From a checkpoint of a small transformer trained on Wikipedia: RMSNorm before each block.
MLP neurons of a small language model. Each row is named by its layer, matrix (down: output weights) and neuron, and shows model dimensions 149-276. Each number is 500 + 25 x the weight over its row's rms, rounded and kept within 0 to 999. Numbers have three digits each. A neuron's up and down rows have the sign that makes its largest values positive.
A block is one neuron, or neurons of one layer that tend to fire together. After each block is what it responds to, as a language model described it from the Wikipedia text at the highest values.

L13.down40:515496511496486505495518506457520495536487503486477520511496550518490532420468473454510511476486545492479461499515484502495512433474516497495526553508496532515483483485515522486491515485494423525509487477479517510554473490499493526507470507491515474528534517515472512463541502505524532520502486462502515462469519426510509497474478510506476455533480502494527503496501505465506548507507
L13.down323:497494487525466467477467506514486506494487497496483465513511546476545500478498528467505540495490469493498459524516474469501535486499499498523473523490483510494510561477478483483514534497493526486484521468508539526522493467493518517527518490484490461494498503466465508513454499480471514495524467483502514505488530442492503534471502480487524529473509491516513483510447512491520513506506
L13.down469:528514480516515488491493505460530508514502505529466473545546478530503528498476504462526503472509483510468463501507470484496509523540516507518480499477504518507549506503516498497509537519510548493517530483493494518489515538507480512531474468466515471504511509522488533498504476499477496516516508484492498483496479486484506480503504508512511539485548502482503538474532513493524480469506
L13.down666:498524539541487522526470519522523473486520495529489498510457532471495485489524424487492479502501491495498497494469487520478509477504521482474492487527465470510469518536511524539481529558494507520492525475500483515492521534533518477485415484514528493514546530538470490504477455487510484504552460479535502500482475498458502479522499478530516492497553504452474481497569535429499523525466
L13.down1035:533509514479490497510501500516462483524509480510439500499471499494545442451494502491494505508478494486469467530454509492524497461517511484549505512510512528487521490529492496489529457524513511493515507516486497477507558510517531482478465506514503461515487553501474480503463469512492501503504539485476482509462471466495534476501473530522484517482505510530466525532480519516487544514458
L13.down1267:479495480482470476512472525491506482515519506468502481515477500497490500515497492513530566501499468450503509500525507563517501546480520522470548446521505509504486447537511502492458513451484493480493501475521492502485489464472526527531507522510474468468495527502495569515490481517506498476506432514474493509492527539479465517470519496519444490522492514465521483461495552493492514502530
L13.down1487:481487477524547504460478485497531512513549477504547492492519493508513488503470508465465529470468497507497489519511501534501478490461475472485512512520507513499469520510496477498484488518549491524501505495480455486456489511496489485513477510528477504471536511483476482531511459518491490531466498528496525488496524473499485488527493577474540512537481488491474531526530541529547531467542
L13.down1729:477508485489500509508486507489481463540510476497596507512492512567541501489479509495504464500500510526501488531511478451568482502461522491530516472455576496521508474538528514504515526469498481510518509512511522495526499483502487499479497497482520476529504481486447504506476486477525466491479480494469510514506488461530512511471481506548532481455489459509505532513502534519485503509464
Responds to: Hyphen tokens inside markdown table header separator rows (|---|---|), usually the first or middle dash of a later column's cell.

L2.down240:501523469534495472502501479518485505502503511509509511524518460544501489526472514544512507526514511511504511490474515489494476540455517509534525498507534492484501512488479493485492508516511505486492497534488520529492535462507527453519495500476501448463500514434518475455469547504483508531505495497511539530517522522500482500499520521473472529522503494503453521446470514512500523505469
L2.down666:497505503514506501476501530482535498487495547474508521499574505494507501521499457545506487475485517480488482521480499491525512488501476520484487488531533475538490513467511545485519505476513513521495496450497514512481482493524475469506507543524475457522527463436480520497523508489470471516491493516495497472502492481509558537526506483520531496507497491514475514497513555480516534521479
L2.down669:521458464515484457457485485479481492515457477547539465537502492515501500471490464512548491491501502467477502493496522508505482514522534524497488514501490501504539490531508508541475481507511502493485508480506502455493559487501494485510507533468521467520513493530491467515503474490545488496478504512507538529533489492486503495496523519562496554504508477524466483514471525506472533511485
L2.down1281:527511449510489477483494458506454524540544519489496461485515463501527503497458451514465515520513521476484495477498478526517485503487467480536481495496507471478510496528492503480513539488517462526505524479515488490488491493484534462509539494468479472501452525465465535506499508521498550503487543491528540504546489545492503502496489476527508511524501493515471491518458466514449570492512
Responds to: Common verb roots (add, have, write, read, extend, sent) as the first piece of a longer word in prose, e.g. add‑ing, add‑ict, have‑n, extend‑s.

L2.down312:471506492541519531467502484456491492450491487479485523496517447487474487456520512499518485488501537544485459490462531518498482519493534501504536469474472512469528497436477490451495483539476487512503469499541501509528530527479458526508502498489500529497492508496543473468498531518482493498513489482507479516509528501485521482504494513501530538507511531485525466495455512511483519507511
L2.down509:498508510520494498475516501471529477505529506485470527501504475504490468455479494511478501503527539567486453545468504509473483526509524491477536458523473493517523486483495474494509490518505526506504498480558495533499527506465469480516523504513506514477502492530535497494490460527480505474507526490527502498508542493497513460445534549451482536453502508520519504499480529525491501499502
L2.down744:497496465548462508533527509468487503491513445471456498499477481521475505468529493530533472492500482510488446538476475485518472528494513482503517464470476481528507509508504465483531485524490475508512449500526479487499537498486500515476491486525489527466510502528554466459507487500492468474493513489521490508483491484535504477467519514483500547469485503505526470516476508464504503507502
L2.down1257:521522475534502519456514516509504480488488481490475486494528432531485517506514500503487495492499486505490438512524502510484473530492479476500538490489482512512508525481494473435489483500486537518506516512505509506507577535523507522482504487514477555473487517499546497496490516501517520475494485490491511512474523475529522526460491485481489535487505485479541485509452493487492483499502
Responds to: Two-digit numbers roughly 30–70 in tables, statistics and measurements, often after a pipe, comma or parenthesis, such as 43.21 in, 37, 3:40.

L10.down1056:492472522447475541506491512552499505539452498512523485520511492499443507482473477493481509502498491499465536475486526525506502487460507499509501475492512477513452474447553472499472443489516587503536495514466452506475523564511488515528482466485480491434498484481480444459548529503467499520530459484506516508511495508516475508486492484492529514511503522478526514503482494506489476480475
L10.down1331:485473497500494464525514493510462481487523501520541522523472499536506488526503511501491545515543532545479484509496531483511519510493450520520499525477515488484499498440530507513517487468503537557479532488476443507544518482537498495498526474490480494497522518518496482490496490532496522500514480477535458490515471488500526536470503490524481503518498519501476533518486540495519468501489
Responds to: Relative pronouns and connectives that start a new clause about an entity just named, like that, which, who, and, also, and the of in one of or some of.

L10.down1313:511458519537519509504451511464523454514481461534488550507474508493487503492500504464519467525531511478491500477520540508437488466486494508510501499499518506472491502465528524479497515473515432484488521460496510502489508471500478499539514460469504534490457487481512478492489455511514483455486481478475550517496488500488493493544458525500503504543515528510521502505494500526501502528498
L10.down1648:494569507488531493491526495523524531466488497485529468481521515470490486490526506499489521497538448495490515471547516509531518485460501494526473498501477509491482514531478492468501492487466497515500512495519514473563521505486516481519468501501495485503511456507506475477512473484489527466529502492485475487500517526534502498530517525473521478485491498503488492525468474508506485446552
Responds to: Dashes or hyphens linking paired numbers, like season years 1993–94 or scores 1–0, plus "and" joining pairs (1908 and 1909); weaker on wiki "=" markup.

L13.down69:502509504545491478492512493476496524462504567486479490489485501541502502503514549494519503532507511474540503510487542516519525511512503511541521530502466477486532517481454529536525500491517487547517511509498463489530490506515481501468491497506506506505501485475535501524561524564474488498490517530470497510498548528539526495493487513555508470491490465488489476478514468519463475535462
L13.down277:502512489485523485483555564521466481492497501479477495478471521491495487494540469495537472502475523510467501495459476537484510487518519501490522467476511525471507449490485515477499483495473503522537509503493492485545483510568510469488490518463437479557512452480480511494514515473481527431485544466485527478548506492497484515516483521479519460518476502518497481446505526493489547510526
L13.down297:521525497495526481496484510519548514521468490485506502464495496520475463504475502515485506489510512495473495518522503543488519524478456524516494466499496507540516486496507500499480509500487513486548458508509505472471522542484470485498511521468485492518503467497532483519502461483544491494520546520456490545531517550470529530534485459472472562496488486506467477477455488499509524491495
L13.down692:483531507519487473479477481502516496472468498474538558489510508496512481505520508488497491513502477525472522530481568494518521465519481447496479525518486439530532463490530465530498481532517496499507510554480474548482534495473523484466514492501490479521509506511486482486491526457499482517504492506498483492495493524516504501524523510493493488446517476516502505476518542436532473538504
L13.down916:518499504515519533488519445521497526469519530467518554464474493478500471486495440500535463476495534525477485500522508500515542508453507487526480478474494483474509445492486526487477531524483501479477509520477493525501488475516465501518457506486506546536491464524521499468506505503539515525473523500509515563508523532499537494491517493491503498524504461523541514545544561516517499514500
L13.down990:455519495522494498499510515539502499492481502476481442483488520511498460536539502490519521517489535516476522537514481499482496510483478506487534515545542449469557520468492540473454537542535526507498533496479528484470510505516514507510464466519448479504494490524495466475515513504469488457471519481512500475529488521505483507515495503518485519547483486484483507467492524504483527495465
L13.down1254:511473524522510540502419521514502478464509520460516452521499493497477503532512455478493535463499459546496516496482491507512450525503509466548477491504515462485520497498518495503493543494511492465503492492521516500503485528524472504513491487478544483521501477502519513476493494468536486498493513506497531492513498498451477501512518510450504490545511493489501517466519532530509547489481
L13.down1735:502476493479528451509461537489470503487493507526497444473479484502486470544511532526491516502494543497506549558502502512505458503495457515475522477472525452506451440519502495519528527478505488531521494527533540457505465493490480502483521515524513495496507511521445463510531481477514477513499494465478482507522487519476533527521466491492498471524494448475466516474521502450561453500478
Responds to: Dashes in year ranges in career tables (1994–1998, 2015–2017), plus and, as, served or was linking successive roles in biographies.

L2.down103:498524516506485500480498501512466476491505523491465535522485487515470475523519482529474504511482470528460539553526464503478467495482493480496484516532501544484495488486496486553447558486475472497559467518500515469500480525510482531472486486517498519493491535502532499533467479521522491496521536507495478531476522511508499489501538550512533500507437528471504451551493548477500501522502
L2.down174:485501537518513463505542518520478513512520548537511504479484492506510509507502527555482505515490465487469481506520491495512479521499502506499507516527498514471493479479484475543497499516501486459521519529499505491518553525509498515535505490475499545503479462529533492529526478512494522451488466490508508533491473510480509531494535476527518507533474497501459462488473504481499531521448
L2.down840:520488506517454505508518529485494487524511500483534487504545505500510480466525499514482528514485489495477439504513453502501501506460473473524530476506511462489541472504508487531508568490508496486559496488529506462529622539497504516532497498448518527551490501513556486525536549484511507439480490465513543536525500516471487510480519537522503484512499508572462508473494541489529505506475
L2.down1377:512519538475508470465494476519494492493504476485481556510469539489486461478500490512477479492483485500496541487473488481499481508488507476472487512506498537497523495499492514575474505502524519477495533517496457483537457463533453515506515462540547522534512459452492510498496494550493514476497459534497497508473483497491531518478533495518492518480461500494524501510517590488487524484495
Responds to: Kinship and birth words in biographies, especially "sons" after a number (three sons, had four sons), plus children, parents, son of, Born.

L2.down438:503434469470471464486520493512464509534506534485475484495473525452517482549492514512494524517547511521487555515520459449493524442499435490459488489463510495542498554489507527535503483475524487461504505468526484510508484523498494469513502483474510502496499519449480483489499483484544486505505518485529569473501496513503453484565497515441512512498474508486476493522532478464448529496506
L2.down531:504473462502504486489511440492555506540479491479408498524488525502522513518500528516474494516530526508494540489516461466479500525494455468513488564499510511518511538511516476487495530529462490553523524510510502483523453517521495509482511515508519545454542488488498496495520496493512518512489466511521462514510534534503518442492495517435502505476503517450503508524506508525471509488509
L2.down1029:485488536506518483466535464498512457521516498503487503494511518487534531522494504526486514515543529508471537541506484501454517510474484442505468499466516467481509509502486504506531517462500481501546524475476500500482473533483510487509509489450468491477497503491520484521533474469518480489476528462504488486525498551503494517513491495479523523511494495504517493522445500506463520461477
L2.down1462:492464509498501491468526432533524488527498518505418481526472525494523497502481494529482494496544532506482580524498462482477509515477455453524488521488513500484533500466537491531517461516504518528504503487527489536509464524509491513494534493486493555480544460489506501491498472479515502506484492515537500469519485521499517461516529475442499517469488510481509484510465532498469495483483
Responds to: Rank or office titles (General, Colonel, President, Chief) and common English first names (John, Robert), often in lists or before names.

L10.down1053:499492501471501474499478471497503509515498457520470505497508514548542500461522497535509479431498487483518460486487473513501523473526495499479486508450501474437484526491483535498498509521515479529488469485511515481543498514519448464520511495460536483476528452516498533509511523535499493482501512512518507539478490515479470512492503466520510514525451524530481459469518473477477505530474
L10.down1196:516496470538545501497444445516524454514496489486469468508499491521428525473541469508497533503485476441465512564504528498513523504530487547522491494494442451534459467475512497445511523477539507494488476489454489515516525544538464485470521490468501454489519491493463505533549507547482484516479510503500450511493507456477528487518442529515527497473507509527479524498499503501462492484464
Responds to: Leading digits of numbers in table cells, especially percentage columns in election and census tables, such as 75 in 75.6% or 58 in 58.81; sometimes "about" before a measurement.

L2.down68:483460522504533526479503493504481507528485501494412487517514476519486501519499525492500517507511501546459475474512493551518545505495486566498517483530546490482510503480518504493482515548537483473523477484516498529520497546509520501457484543460511489440488519553489504545495468513504494526500502525498512503530493483493492418539478432518494506526542549458456517490486476492475494475512
L2.down655:489481530504508453510549502503490488531507539529491503494496486502470495505519526488505496572513523511445541470538460521495512491471493520507504512472478510499495507499473505523453516493547477523486531504491481549513558496471517508496500548501500487539531463521565507479509560497485477503526533546482545467525491468450527503513534515521485501527493499513474483483523495525526492480495
L2.down1330:480480511507519501454537459522482469529491513533474517472513507506489510479510516530487511524489513520461516534524474480487505512490512515493495480452466516494491509485533503504479527485503498494478524519510484537491556482473528517546508511486500488498517475527540524490494547487524504507505526543466524507513486483484480479497518519535487498519521500496491513473471506542544483468501
L2.down1688:516489500493540554500564501511503441528530516485478513475480474525471523505510529512471516529534524518434505472512476498480514475527493528504517489475490462481461482502502491496450533522519476515494497532493476519474471509455491533497472525451505536487508507528514481531485521502450497506504469493537520463531508476482515446478473510487513507574517524470480479520496482493541500469517
Responds to: Month names and time-period nouns such as season, summer, round, right before a date or year, e.g. in October 1977, July 18.

L13.down20:505516477530498491540525486535490552472462516504543494507519504511511510501486482472551519494487557492530559465480459477500500493496516529496507508518522441503512461493444475516441527500515499495518489480492481487504494484534497489482489484527517520484493507506525544505492466541492527540492490470507538485488526476526483518518530452523503527440508512473519497531479477504485497485472
L13.down83:499508473492498521540522469490480535492499500497520509480515476496523469476461534464483494510475508509468524450525504504534479481491488542495485516541481461508487502453432544513518465529499480490516489523525541511507482498514534510475520489530500523471493503519538521545541476508515519490484528492497512521494505510544546496505481495517484494490499485481484491452488473514486492531521
L13.down399:468513507527496513507486511511509519517525459515464488501497486530513494466464493435479490492520475524500504485497493487506499510503498487481476533490487476490481474528511528492525522520507524474497521475528483549502540475515462511507507523508499490491552495511538502494517511505487534509523503502504505489485487520535484467497501499505474478500481508509505513494490504526486467476477
L13.down840:505473513496494514467501492492486528452519530483469519462514499514533433509505496495478529477495497514503472517490554479514501498527497504521530463535525535490499457469454510490481494487465528489492534509473462497486463521515525486513507473477519535517505480507480488529433498514514501511498508509475481464488507487518515482516488446495501516476514549481485533551485502510461529522486
L13.down902:478509479509503517467507494523518454501490540501519490504496499508510495502493539539519489507513478482501520472505538463483507479504459515483512507499530506474474505465459508486509488499497504498480463498511487512510529464521526480503456492533525489512469502499457511496514471486553554456491499517472517521514489491482489512491485541531509511514522479455531544505479510535457494503548
L13.down1077:515530480501473474490519484462492534475535523478536499502533515546508533484535492502486494533503539467488517492497472506510510461485511472512513517555497455477492537502515530515478484429490531486493523479511524490508472524513501514518519478516517502493529493473551517499491466528485482484488441474502501460491519467510483512490574473458521515510517508499517439507470493514525528440535
L13.down1389:518500491529436501543540472488515512512494504533536486500488505492467506510500524505507480464510506514477482456507474539463539476481503490520488488466531503485512481472472489501483506532480487494466458475518516520534495525540505486479526500509484493484490547448537493500505507488486504513537459515466498525506462455488512517500539530543521464497478512483491558474516491527505477492483
L13.down1657:498519515509511502439463439534501516479492502528442497488507507523501455511546485528519496578468448473545470474518511494508492513510500496484507496472472457477496498494492493512508509471489532502495492482473505508516483478495492547490508483508514469465535522523504523497503499522499482532523505455470508460489490514518492562477532472507508515518521490538506448473538499523479515530510
Responds to: Relative pronouns and sentence-initial pronouns that point back to a just-named noun, e.g. ", which was directed", "It features", "that included".

L10.down36:491494497499502548494489474509469521517510481502478480473491501490491561509529533502497575503488476497492490491487501509506522468460438520487519504453542482476527516534494504508453509503501516461511489520436468478519514523504498517489498513466523492538500507504491479490547488497466482513550515483460537496506501485492501511494474538486484513499476458529511555541549486495498544490555
L10.down633:473479546487502476540474459447452489509485492498468491468476463517481459489473539543498537510474551537510533477506529488527510467464522479454499499504496504503507546502456513517445481509510497505501471519509524500515553521470516559501513514491529463497519513510508492495483491450562510495464484499487501469512497495448477497492533491500530492519495507483539513525509483472474503501473
Responds to: Auxiliaries such as was, were, be, and adverbs like first, currently, just before an expected passive participle (was used, were passed, not be averted).

L2.down323:485489491479499487490517475497522475461510520505491499543493482488507518553483508485532505465480508497482511499483516490534490512493521504511499482507479509506472481489488487519463486494528521469524502505444500475487504494460474470534460504507500530511493465460491457506533503501493504522526520489505504494472520466554526488474489497529506570511482523552486510502491493536511514486456
L2.down632:506470538509530483439500506498514510505494498473428490510489507498515519502443477554484488518516488514477499480527481501474513506499515482484505495482491493519479522487467490495472503481502462515500505512481493470490578492501446466491495501500486488493475505481512518522483527496489543514504509509483491529519526525494499501494503488483502501499461509499529492503494479468491488483479
L2.down1074:464458530537517465467518502509513501523505474487426509514484509524507495517443476527486495528512486543447527487547488491467527526470512467491491527503491513496501539493520510529507492491486506500499491485488483514519526472515486513508512532516457480519494468479514531499471511515493551463514539517459510538535527491505521494500502507473513500523468523505515496485467521479478519484474
L2.down1237:491510473482504521472533491542515514496517443484480463472484493488509518478466527523509495442577508520499508483530478539500510478501470524493481510484513509509472478466512470510488482516474528514509479498510532482489539507465515511453478509532499486516468499524508499540532516472507460529425502534511533530520500516471458496446491494502493485454542495475491508528463476514495511466469
Responds to: Subject pronouns (mostly it, he, also she, there, they) opening a main clause right after a comma or connective, e.g. "However, it", "but it"; weaker on mid-number digits ("1,38") and word-piece fragments.

L13.down181:507488537509529524501490475495499470493483469489530476505464522562492499450511523483501470529481479513488513531495478488479501508488512510532475479458496545447509482510529506461506515489517502533525516502481472456496494505507485536507517501472497480481527512528527504470454494470520485535483457542537504533503464549526485523510524531554489509468504512518489511506522471502497500506494
L13.down280:504518498520461453461529494512516479518517512519571541521513503510490500451526493477484469485551528484517488445515512517542518499516503466503485477484492526539500525510460512499544476499470503475508504488547507485488467481506500473501473512503530531515528545495517559480481472451479509488517512511495539533497532547469519511487489486500521480495479507498457481520486521539474497490520
L13.down351:496482498521484479506467480482500545463445528482477530508518496463476509477507532489481529498507479494453501499478462514492486492508526531528523532492494530462517483479530511521525496459480483515500452529480484507489462520528488530489514489534468503488530483527493509499466526533542531462488551521464529486480469530483513485515508505504520525511487518480494458473507521499519521484513
L13.down502:516510523513495501525543486506518483486508502544471478482515504492534520515496511501509461494482502542546491491477502490461514515471512504505524515484511563503511505457503539486495490508488518497503514536509518501520546456548541490519492468489523540519524438478483478454496509474467467473490480500503537509528509521530489562497509515532480500523462543486498479480483494493498534473466
L13.down516:529490483485493493544479506478528502496523504500484494526513463534469500521501476486497509503531449523474506472496524480484482507505477500495500517466501509507505546501521510510475464470511509480503473479517520468511549491502478474527506523466506493518516518522485514502487522494516478497474467506464411519475502499511503481465518527497483509534519556475443517485513470500539544514483
L13.down527:496539526484510541478504505500453509509523472500520522524490490540487530517501527523489513533517524483487483495491513531489488472511493499483529508460478483484505463499498490514480498479482486527499501515460461442521508516472474514513495479541509532499497466453487505463490545442505483537510474516533484518536466505491510457517482498514477499487485533474537531520474535482516505525487
L13.down717:508475566491480476512517519505507471496458486498496483498478524527482478472502502481511487459520457484503498481490477476498527501463517486517496542519545502482519517516484505508467503457483535444473533497497483509549547473518497512518523501504478521455536492528500508544510530524510511480476482498462550511534479519498531518474503514541510540518480473447483494502497471486484516507516
L13.down1210:515545508540520493515520478493486557484521487491453506488459514501467504516488508505523511542481571537487519464496528445528466514533523535496500457494515504471498514539441526514482479468498543498507499520484514505509534524504496517557479518496543494505493500501549531503464493490517457504503462474510503528544495498496517498499476503534497533499498531480499494494508532494497481519522
Responds to: En dashes, hyphens, slashes and "to" joining two numbers, chiefly sports season years (1981–82) plus scores (2–1) and life spans (1949–2022).

L13.down179:477535484543490480520504447525482543505487529526478521482503515512508493476491494501515496550477478490518495483531493486511513485513508554524497520524469446519490475537524523520506487489494489498472456484530511503485470539470456493472490531490546536505479501489507498509526547513526502511481453493529499488526480516512495465482481462498500480490484494502477508482512501519505510522499
L13.down265:522530497523527509509523551543511470502490495562425535510477493511494497503513469530469480496516463538497526494495535494481500515465514526475510497473477461493508534497485440538497469449543509482521516563503516473547533539513540474496512515503499533493511501480492464485518532517449491502495503503532483438483485488523468473488465537484489489497533542490503506534495526526526485452522
L13.down600:524461532501489501515455503481484517487498503495474500500502479514512517473497493496550483529481530478516555459510489490527493460523486502501507523484535565454531494530449514482492518477496518499491490481492475465472512477540478534521497480459543493505481505510508470463512463511493508480541533453479513502558536523495463485512560500478530518522516487472499516519472508507479490495498
L13.down765:500531538495475512504513506523516464502539512515496488493514499491446524523516482473508480480478512482525557486452503506508475520526525497478510520477487462510447508465496511546525481516489488469517527521507479513530507509536480471509527498507508517557491507478515474477501525521493458481473463488512464498496498531533489501479488514464561482542537497498462538456518493480511489530500
L13.down1091:486502508521496479522488500509509487463493504505475455542478557517543501509507452443511501468510467489452498509500489487524491581486503538490488471491456498533500530535464463492527485479530475487505526506548483510488477542482521470502443500488511555520511554536504492489549467501506535512467511514513524497521498498493514464496525527498447531519494555558472494523499503501508497491439
L13.down1134:517497521536477498480501485546533500490497511498461511490499516501517476463520504454498504489514494476519486488467489508515477499492513520489487471527495553474487491480523563534515480487538476481504500497525485464523486498490486476532481536461486522527463516533511496489446478515489507479473506517479487510515587559515464527529482488535508536441488487519450481482501465479494529496492
L13.down1499:494468539526543506506480495501465504527529478499507462514466506507508551503479522487488550442460518513502501541455508492492503506496515507535474521524546520486435518504537517517502533514504468477475458467512496483543499503505497487483523471504490511475501520482491507545527518541544484486533523544497504497537524527478502510549520511533538474485529522509520497481490518476509536495510
L13.down1613:472495507518537449472515512497508478444561486513555560491482491478509525518493481507500518525502534505489499546498476503481502537539434455486526501462467521479480496473481510487527505534486499524514528499486482483502498543508481483487517513534510477518509465517493544530492477505522521494497456495501488539516477499494482492530507518489532491518479538492526495523449464489506533471544
Responds to: Integer parts of decimal figures in census percentages, vote tables and climate data (40.0, 41.19), plus nearby table pipes and list dashes.

L10.down1619:522482449489500495528480482505515531463463542463522471493494498475480490504479533504481463533549501490551537528497513504496492559525490547489506495493503446494456550486518486495538516484489539518495474572467484467505528457481497499469484503519528474494498480506496485481519520513496529487478457507444482447486505513521536520496538497490481542462473501492498484538518486509501499501505
L10.down1705:501486540498532484510526493490510472500484497558483497438483494518506479464467502481490507514509499503501518484496474521489527475518518503484474491446508472466500487436530530580493486531500524507461476513471533495505532500485472515490533443503503505531443500503502489484518470532486509494509529469515497513512451451491533521494493549495483529523438507490491498462502500470486486475481
Responds to: En dashes joining years in footballer career lists such as 2015–2022 and 1994–1998, plus dashes in medal tables and model numbers.

L10.down520:464517511511500532474465514472514488506468503511464472493513475507505492477499517495529524469508469500507495506490512528496483505506458509485513493502517487527514515493539508477511510448523566498494514503521509493503486504466523495486545468486506494523523523482446538506461496508483512552521492468507527505478557525487536490474476480486500512526502445520506500548437471462556517525502
L10.down1766:503491513515538504494505512446488513491429454433490487511525513480529480540471484519494501455462450507473484498502494509491521522473509534489502473491504504488484487475515479501523514535496527493498528498504486494516546515533494504504496517490472508505519499488533482519485447461549575482523492515513513483523527473509513505494499509460564523519502491493529552519499493514508518501516
Responds to: Hyphen tokens in the |---|---| separator row right after a markdown table header, and bullet-list dashes such as "- UNII:".

L13.down109:489493519483471544476463477451498497557469540510548452506531490512508493495480501498463483573501525477494469542474500541477477544542492491520505520507487523512488501471503538483478511495494516501502477496496505531489519459518509530507504480477475516523503490465499504460521489487464510488501506472481475547506466499530513471490511481489495452503492548542515492479506478460467525531486
L13.down914:538467532509543509492507541483473506472534449530539540516484494493477494459504421501513497451508513487509502548493490562491516510475518466478512518540501542497494498525478529473510477499493532478556486477485508490475523493485461504484505476495510494492486531505465479525487484493502522498471486466490507482524472531510491498512506493527505477524500510522482526456533450494534489516517
L13.down957:505473503471466482491484523484484491492537516495531487475510523533514477514466525496448489485497493469431503524502479491528538548477478462527484532487500525517516530516542519525487541467463470541501496505502470484503413494511502490476508460451509517538483516500493506524479489468492480524548482473502531483507528541512500488514555489466487491472472540525498489513465477521509544484489
L13.down1331:501505521499530514488489566531507479488472520505541523478511525521505490500529464527469516473488476505499498486502490512496494506546502525506478508469508503492501509549446507483507482474484459503486537485500505508497520467489507502493485513464520510458478469504496513496471501426474519570496509511474536515507521521503512471475483471469527493543545507518515482479518476495517499483483
L13.down1392:501520541479527500514523498489549458474550505473536504483520499545486518514454470469475461470518506457527525474485510503499473481498474515535511504540519500454498528476529505495515479524492512480494486486541519472514506505536496502498531510501499476494471519495489526499472464496467489503496514506517497455492514477530507467498500451495532467498499510493500444530491476539479464500518
L13.down1396:514503471528456487497488493539470530495496513504429522505510491503527558512471510496480522513476509499489509489500530480496469519531542516456479527530480493480495490509473499486460509525513514529491486540498497475491484490482505497521524523508461485488464481458459494499477478541513511549486490486505488463475517461500487493486504460494493506519531509449511480483480517482494474495524
L13.down1397:510490516505519515516501492519439511476531540526518477477504478469492519505513482481496528465483534482501521489528517495495501473503499492464452549501507530489497514513502498466481528495466487474518510490457505527540541497499485499507513468500512492545501477528506516501473515513490494484492455487469524517517490514502488503513525520488531488497510462491480497474477464542511492487482
L13.down1498:551514502466512477500480495518543517472524536492472481497509476521505518503485524531460533503504488494504513494505533452479502516517540512504475469520480495484495557481482487491538556557458510481504488515507501509514484477533493493485484515465472495519515478495474514543510535519506519506477475480484477470497482500509479501520498487504501498484525515485513491491465539496520552529473
Responds to: The word on/On and month names that open a specific calendar date in narrative history, such as on 2 April, On June 16, died on April.